From a checkpoint of a small transformer trained on Wikipedia.
Size: width 832, 26 heads of 32, vocabulary 12462, 87.8M parameters.
Architecture: RMSNorm before each block, rotary positions, no biases in attention or MLP, untied embeddings.
Training: a variant of Muon for these matrices, 12017 steps.
MLP neurons of a small language model. Each row is named by its layer, matrix (gate and up: input weights) and neuron, and shows model dimensions 0-95. Each number is 500 + 40 x the weight over its row's rms, rounded and kept within 0 to 999. Numbers have three digits each. A neuron's up and down rows have the sign that makes its largest values positive.
A block is one neuron, or neurons of one layer that tend to fire together. Before each block is what it responds to, as a language model described it from the Wikipedia text at the highest values.

Mid-word subword fragments. Fires on word-internal fragments that continue a broken-up word, in names, rare terms and table entries, e.g. Disqu-iet, indis-pensable, Ches-ape-ake.
L3.gate2221:453558555552512574533440479498582534450541467550502518521439507524433450455500524501450510443566426536505522466525454528513539562477524520497547496480470409545458452466514539453454490533481487563557439488530496504476503486469508497501448495454582464477490521502573517527578479529483543489
L3.up2221:557541532510506467490481488466515515406504553513535541458513515546522496533513535541462539534515533481475497496523466522467475428455540449511475560549544500496495569536480536479461538458573454523539521516561481450487507519488475536462563440424468481471479469498503393575563463473512467547

List and coordination separators. Fires on separators between coordinated items, mainly commas, "and", "or" and table pipes, as in Francis and Michael or Japan, and.
L3.gate1819:505490475516553464475522559480456541458504513483595444532520541521513490463479513440559508563520528468554529461540553533439555490581502504525384443436505477479515513537515522508579441451522485391514509497530442461509443463454543476515528554558537487498529470507515516472438447544608498562
L3.up1819:501557572491512552476519493450506576360506507532547509454502485521555519441550534510500590489494460548518537463474485540421541478516507485543441561568495415502513438499521511456489472521487453452501471510471475515500429512482550513557493558522571486522526441486465527485509462565485531595

Word-internal continuation pieces. Second subword fragments that continue a word split after an opening piece, in ordinary words and names, e.g. disc-our-aged, ex-cell-ent, Min-ato.
L2.gate43:501477466521544505486519487525469498565522499479505493517433522534522445550559536511540558522495531494471467517510487469443402440497516524541417540548505500596482443442506512525426484494545462491552564464482498553497490522422512454479461483491495501453511505561509528445500511470482491502
L2.up43:485484463506470505512475465518484539486538508490482537475471535472517514455493518468483577442493519530507479472498477473399534453483510510478471464482554473589520525541529475488520471477503530545465574531569479450491544562465514572561498601512437487531538536573409476513527439492519500514
L2.gate996:486517454502457482546553528544585510550511482486476448492524563521464451455447552551569463491508384534539513516531516497513511439485444510519523502457502451497558506500480533552483488461455523444481476513513513479509456449421563524471553539503593454487474509464516579508491532541534487474
L2.up996:463477547441479491515526517616456532439470496480454446442472496502500502520518473458576551491562404492552437560566543548531509477534504535541450552523511519594524521474579477499501525494540528540412513558470435533514510496475475445544487520474548520526486540454475463487483474514483397509
L2.gate1754:453477370497534484539566545479541524504461468545475472545541433535448516507487477488521551426480481512529518492516477463520499517486545460483489459476564443563523534486486439447509510518524497478473526421499486473427498473486503473416531474480533498562536505537467479532507512544533511559
L2.up1754:476509436522516505419504516494502547466600558488512502518497559525484573470513498490459462480495466557550477571493536526517497506485495556456609522443447485573541526494480523493450412505543529437450520478476536510390411523542509515510491446468475540475544504528493528499489496461463552533
L2.gate1979:505537504423494578469469430530460564524459530547543497486514453500515394509421494429477492521536528526480508507548487456495495476465470466467515479493487493496515449465527469474509525499470540516502525505546453553490580439532433532546479478487472463471564565466477570422541461467471555510
L2.up1979:486522498568466505494520510442512484502509521584499448502479521586489505523499420506447514513525549542457467548482534457458548485474492476460485516504463452535526543537472445496497491602500549437493553499539463525488503496503469548527509451362470502484519470533514449529493528533487449418

Early word-piece continuations. Second word pieces right after a one- or two-letter word start, as in N+ec (necropolis), S+m (Smoke), N+ipp (Nippon), half-b+ro (brother).
L3.gate705:507569541514480491478465512442466507533528528464508533512525502493521473425464500407480528501507451446464554425419499543561471475529492462467543530469454437507490532518457513562495494492480518509496514420465565492443484549524526483568577471567518557562507481437557536470456455534481555465
L3.up705:493508531459485450508475549461527500535463486548486534522479507518482549502538471459398477537479466487514457486413479508518491548476465504470562481495482531539481473393421561530469461484543516568572458498433479490486547496489509506520529422562464506531569530533512451526571611505444503452

List coordinator tokens. The and, comma or or joining items in a list of proper names or nouns, such as Hîncești, Cimișlia and Basarabeasca, or Europe, North America and South America.
L2.gate154:429510515521585527571530495474465503441580476557469555496461564423505536504508554447455445525509557457504476532478417501468451451436482508489447528435489508487470501574444511472493519474526599495590517472503503493488471544469455497599520548436509526526440547516423518509478469509562434442
L2.up154:468512461466479465449544517537546521452578508520521488493549476610525561585498447565453559525490502494509476462467531470546466474538468460528429509510539419444534522513461452530535464516457527493464483479493587531491468524576488483507410547436578539534473502548548502491456476491481505530
L2.gate206:523481507517548508504478545512531504441593465456455514531501578484477443500505553398577527469512508528528421497559532508498460524505543475469453475455530469472491498544431500410517513448543511505505584496537540503586463537510502501462438518438499436553470514492553497469453469578558484513
L2.up206:518509434536472523488483515512509527479597531531516514498488491497469540548480517443499521486528497535578436491490537450450510510520404508496466432403533537428504520517554471492547470552505475562543482460554527472498442485542549490531552538421440449486491504474548486501497506517469458451
L2.gate1357:518491487533447486510578485450532515517546459464539490405561445557599435546429536465489418540533492539473488565544494481466475524515449520489487520503585511511499559471499451523477526476494500517471518484530534499547573487504490490549501495439483483471472514470510594509532514487585518483
L2.up1357:520427488570487555489558451508539476529492515535451507494592449516477452540469507508505561520491471532573510496540493526459483492517480559526503467462501491501562523504480431439490487478499531536464465489495518544483440432529500486536456507530498478483442524533516467513427461505526417488
L2.gate1843:464464479457508465547564489487517512533552550535528500382472426578523600496513489530508500509497543514529488481512523461483464524533563493510524509481441500464477523480513523491475513465500530521516467511431585512520469535520424512531495497529500496592516479523505529547456459537476475489
L2.up1843:441442520478520440494494465480511527464451558463562532466483454485488589482497494501573528536450533529466476521520526465461548542543516481503577498500472524507550578520533543493567535519546439468511492471429472530506489507516458552575509485490494522490530489460485503464520522486576439443

Mid-word subword fragments. Short word-piece tokens inside a word, usually right after a one- or two-letter start, as in o-gl-u, w-er-ewolf, L-ich-tenstein, f-ro-zen.
L2.gate315:479454531497492457531494551545442479435531517517476519495476509493483504548413500488460498485470487525577541456476464484461496443567518488597532471536517595485456473491497541490539502447427527526449550480518539521600566516554448506473481474507492532547484466477499497452538474565512507444
L2.up315:523474410435451467481540612528488457548516440447513570473525517494497491510531511498478479497483548488512437539514514601514451523508488531474474450533478499573439537449455481535520488489457473527510505480472440518571522472456491567469491565545472536581514408478455519464527499534588528420
L2.gate596:441455485581490565474512613473535463504523535580478577491513471532549518513493428461482496498474428440464471464466397411457468535488500482526487554583532524506459489470450469532518533522491533521546451484530502477428543547559435449454551477497529550499530523575545489520496554560433577503
L2.up596:498431479482513484534478511503535543453592532546534559432491452499514558536456526535496460496468499474548461575504476430535504559433477505543551526556433453565525516509476500564552510497526531467522545469437493502473466498475481549448433523515507543467549437485579512477515472540531540471
L2.gate949:484539446552464504534535492545545570449475482523504460442512545496548465462529502527508541486522539549512511506510567533459466497534519553506437513457501506529420484507476517528448475508482510449494509535481524496517516492504538511514483413572502408499515476451517562472534519488483433500
L2.up949:455529466497436486540524481506484481485480490443522488481519535506606438500477592466494511496507481534449503444458562552496478480522489588480532471496514451537414531540469474553450536475529470453450540512476510459553471486531529499580475416551577469561529486467483556412487474496505501478
L2.gate957:483575529502516512465514569519481510474411509553585487520533519520562521476497517546480541532494524404517588494450466545500469505493498519515459488493469520519575435484468532453557480451392491458465554479494515513513497504489548484390534519544502463520555531464495439498452489462500475482
L2.up957:544448488567494497509498520440525476444500492516507577550506550492500525488477483536602431532521519548481513462463412527516486505472553496503567503510434547550487539488526400506500571465534515511605475541526433540452487429529456487531504551539520483487476521483549444491456529478520474560

Coordination separators in lists. Commas and conjunctions (and, or, nor, &) that separate coordinated items in lists or pairs, e.g. dirt bikes, and; site and building.
L4.gate62:502525435516501464447472524440465510540595494521513506490531482480487498517519433481466491542465541498473425504491538426487486485499482578480469476502496557535533507512521501487474515480518473491492559527485525532524486420471530567570441504526506504575441495467535499516523476506525461450
L4.up62:545533544504496457456505458425528509528506533546493439563568526441489429443448487436479438598580490493547536447488564559460465511482556482533487463526499492508450503477479520536492496532525425550467628502473524493488496451496455442461576470476494560451559545518507535477492518538612515574
L4.gate1410:447503452481533540519527480416467523496487519510466509473479524480460593490500477441422444420538533503499581488545520498472431465483508495546497484442446492519513545564436474481467497474584497444578537537535506520552497456520475496486530491488514461576563420455500508503496504516548486470
L4.up1410:488462503543454433532535483530505493532509536485510481539489502509452551536440490500496505489547515549477470475526511570520427534538497507451431495504525493558482462536549508489458463481529468475518484524501484477527479448487493481501450442559491525503530489481481478533503515459528503456
L4.gate1596:453468555487491393526532504431470545479503483502558515488471520401440588504490510433426531494569578508485508460459512464376518527498482467477506540508528527474439429492532535540553479453473464504515514453459491487518597429428525533466520509537506450446457499507457489517489557544646498476
L4.up1596:526445484481462510505551499430518543449533475466454492511561532574522474544499468526463565518484519533512536443537625540441467491420442512495520450466520531470484482513489486435436508499457515513549549503530457507534542516464464448508445505433505520575443519512563454540511519546500531458
L4.gate1705:461522520612509588557548487511499571496493494510552486474442494532521573485500488524512379521518531561540425450574446481448538442516491598479474435486494462461416425447496484506575526412529448511406449511486451518448516550479505488518430504499533491503540540554443478477506475489560436511
L4.up1705:471575539498586484504469525437457476540549490503491507518468451526480548525517539477474400434500494467608529501509527503530548478491530467392487462490533472512540445553513526490486567519487471491477548480522515465464447597507482539457498527458546468491617436524567514506462514518641491555

Mid-name word fragments. Word-piece fragments inside proper names and titles, often foreign ones after de, El or The, as in Ann-agh, de Berg-erac, Zen-ob-ia.
L4.gate324:476512502479505465533502474411556509517534586501520519507479462459511530489539498453503492484412577478488648562485487483475452546498482463472516532521498506520546474476566455484541478543530513538503518443513504460421469532534537445533485510486569453514525581604548484464468474487489600465
L4.up324:510443432439477510466545502512471504432482529472499426521495367501520471503496506402549525400509499462488522510497477475540534557548567499524517461534506489540484574528497485483531467554561501490407559472511468496425452493517489479531473485445516511526444516514461544559473475504445493513
L4.gate840:486490480551521479530621561476480498513480504479523590557413484490510506460504555511567495534485471501530450567453577558389433519455527517540449532515470569534592493523470505476451469450500519522465502558476487489510512536536459497466475397491458431541425542509528513521540480611578588562
L4.up840:542487493374440506459482529524498433443565504463495530512559539460511444471519495526581557529524488487560521531521483478459527457508435494489521548467526468522482483406542451475539522480500558492525551487461494539401511509543472452546482505456521504465493472469509473545552475523456451417
L4.gate1912:461487508519486489548469498415541525502478481556489542461481500534453566446477575504486463535511530482501443492494528488494513451519519551476486508570522470560520437542522469451481496504496489461468493485454467417427528523506441471470443442435559503465425632505532526498450503511468483480
L4.up1912:454457464506484508459490474501505560452508594553494516447513557509497504538469500489581463551506500575519540617468533470517479594448450503461475418504528526566548515516453486524528493495542538557479530457534466462440500507516497524541492455510446562572545543514527539554519417435515592543
L4.gate2027:543452506557543469456565546546547524483549563436472527484492476550493497452533559506498548533496452564445418521428423486461463530434429493483593544473515514541565538536520484464551475493465545451473414456571498447488472510475513506514488421522490457546530505501533502571520553465466433539
L4.up2027:535538480517510428459541506543487492545520558472472489396454403478512522525512539497510508530462465461516546560465501549508486560534567475511519460545490485525454488505500505503432476553481489518486551511447472471548472492517524439470483462480476500492413493540573527515553423586450529503

Mid-word fragments in names. Inner sub-word pieces of split words, mostly foreign proper names and place names, such as Weimar (im), Werz (z), Wilczyński (c).
L4.gate93:508503498497510516491459486537519434491565435474437490562520498499437481487480487441530466481437471538500462511530464527435571495462419479448490523553552533538495493482480513537528519416454518513465495511485516488572513470568475514511495530499521609505580408438468473583506527511412436439
L4.up93:513571504611456502525449556521533508503473526519493515509521578492500516531511483461518530521453497470494474506495535524546507450493491440545489527507428525498516572496459550534511459551538562493469468518502499470499542531474462562529477501482481539490476469586479430503440475529486512530
L4.gate925:457550502506417418494493524428535562420549550421530495493475473487535505496508537465476480454421418548441538537501496523499564522596444548446505520469518562524472523512482509525471526472464462450564453602503444526552518504513505576481418421500524490474498520452590452509469532552458486513
L4.up925:509520529504535532522476393472469560524499466426426550520511487480515580555523451475527411425474503537482462542498460481471582504471534537454485499524471556526485542532492464421543442556579483438586530424421471504497517508562535587453474481445601512476505532544538543495485498500538461534
L4.gate1124:492566508537488516560502596430482399457514497573483539548507591548527532491438557467538426545520428469487509489535473528455479459507513523525526509537511484507487440585501490509504428553543509515422492514527475502488472467549441509462519456389510490488464490341523483569459556611432512476
L4.up1124:498488544516448389432473550534555521573554524507544557510555452464545530485526545495504551544453490520485426466501495524525556511537501557479465471482497508553448518545508493547527504409487515486498447554550537501513470495497544536494486439458520600553605460481503505485547534529594545532
L4.gate1849:541560433548519513553483485467525491498559524435426459525469526529471485475457491506497544524517496516536387481461492536539557439426503556526497478493491501470495473509561497475463456447531488533472487514508496448475509488519554521530509449473501557560534459517494485433489500492486546499
L4.up1849:491506452448478518528485527510549531515426533531498536506504467556547519457451473546527456559470554511525520539490484475556491583519550489459568525475457496483486445606461512566568479530450502442467553517481443468513426517469469473510442499478409517525540457552529514462504526456458559494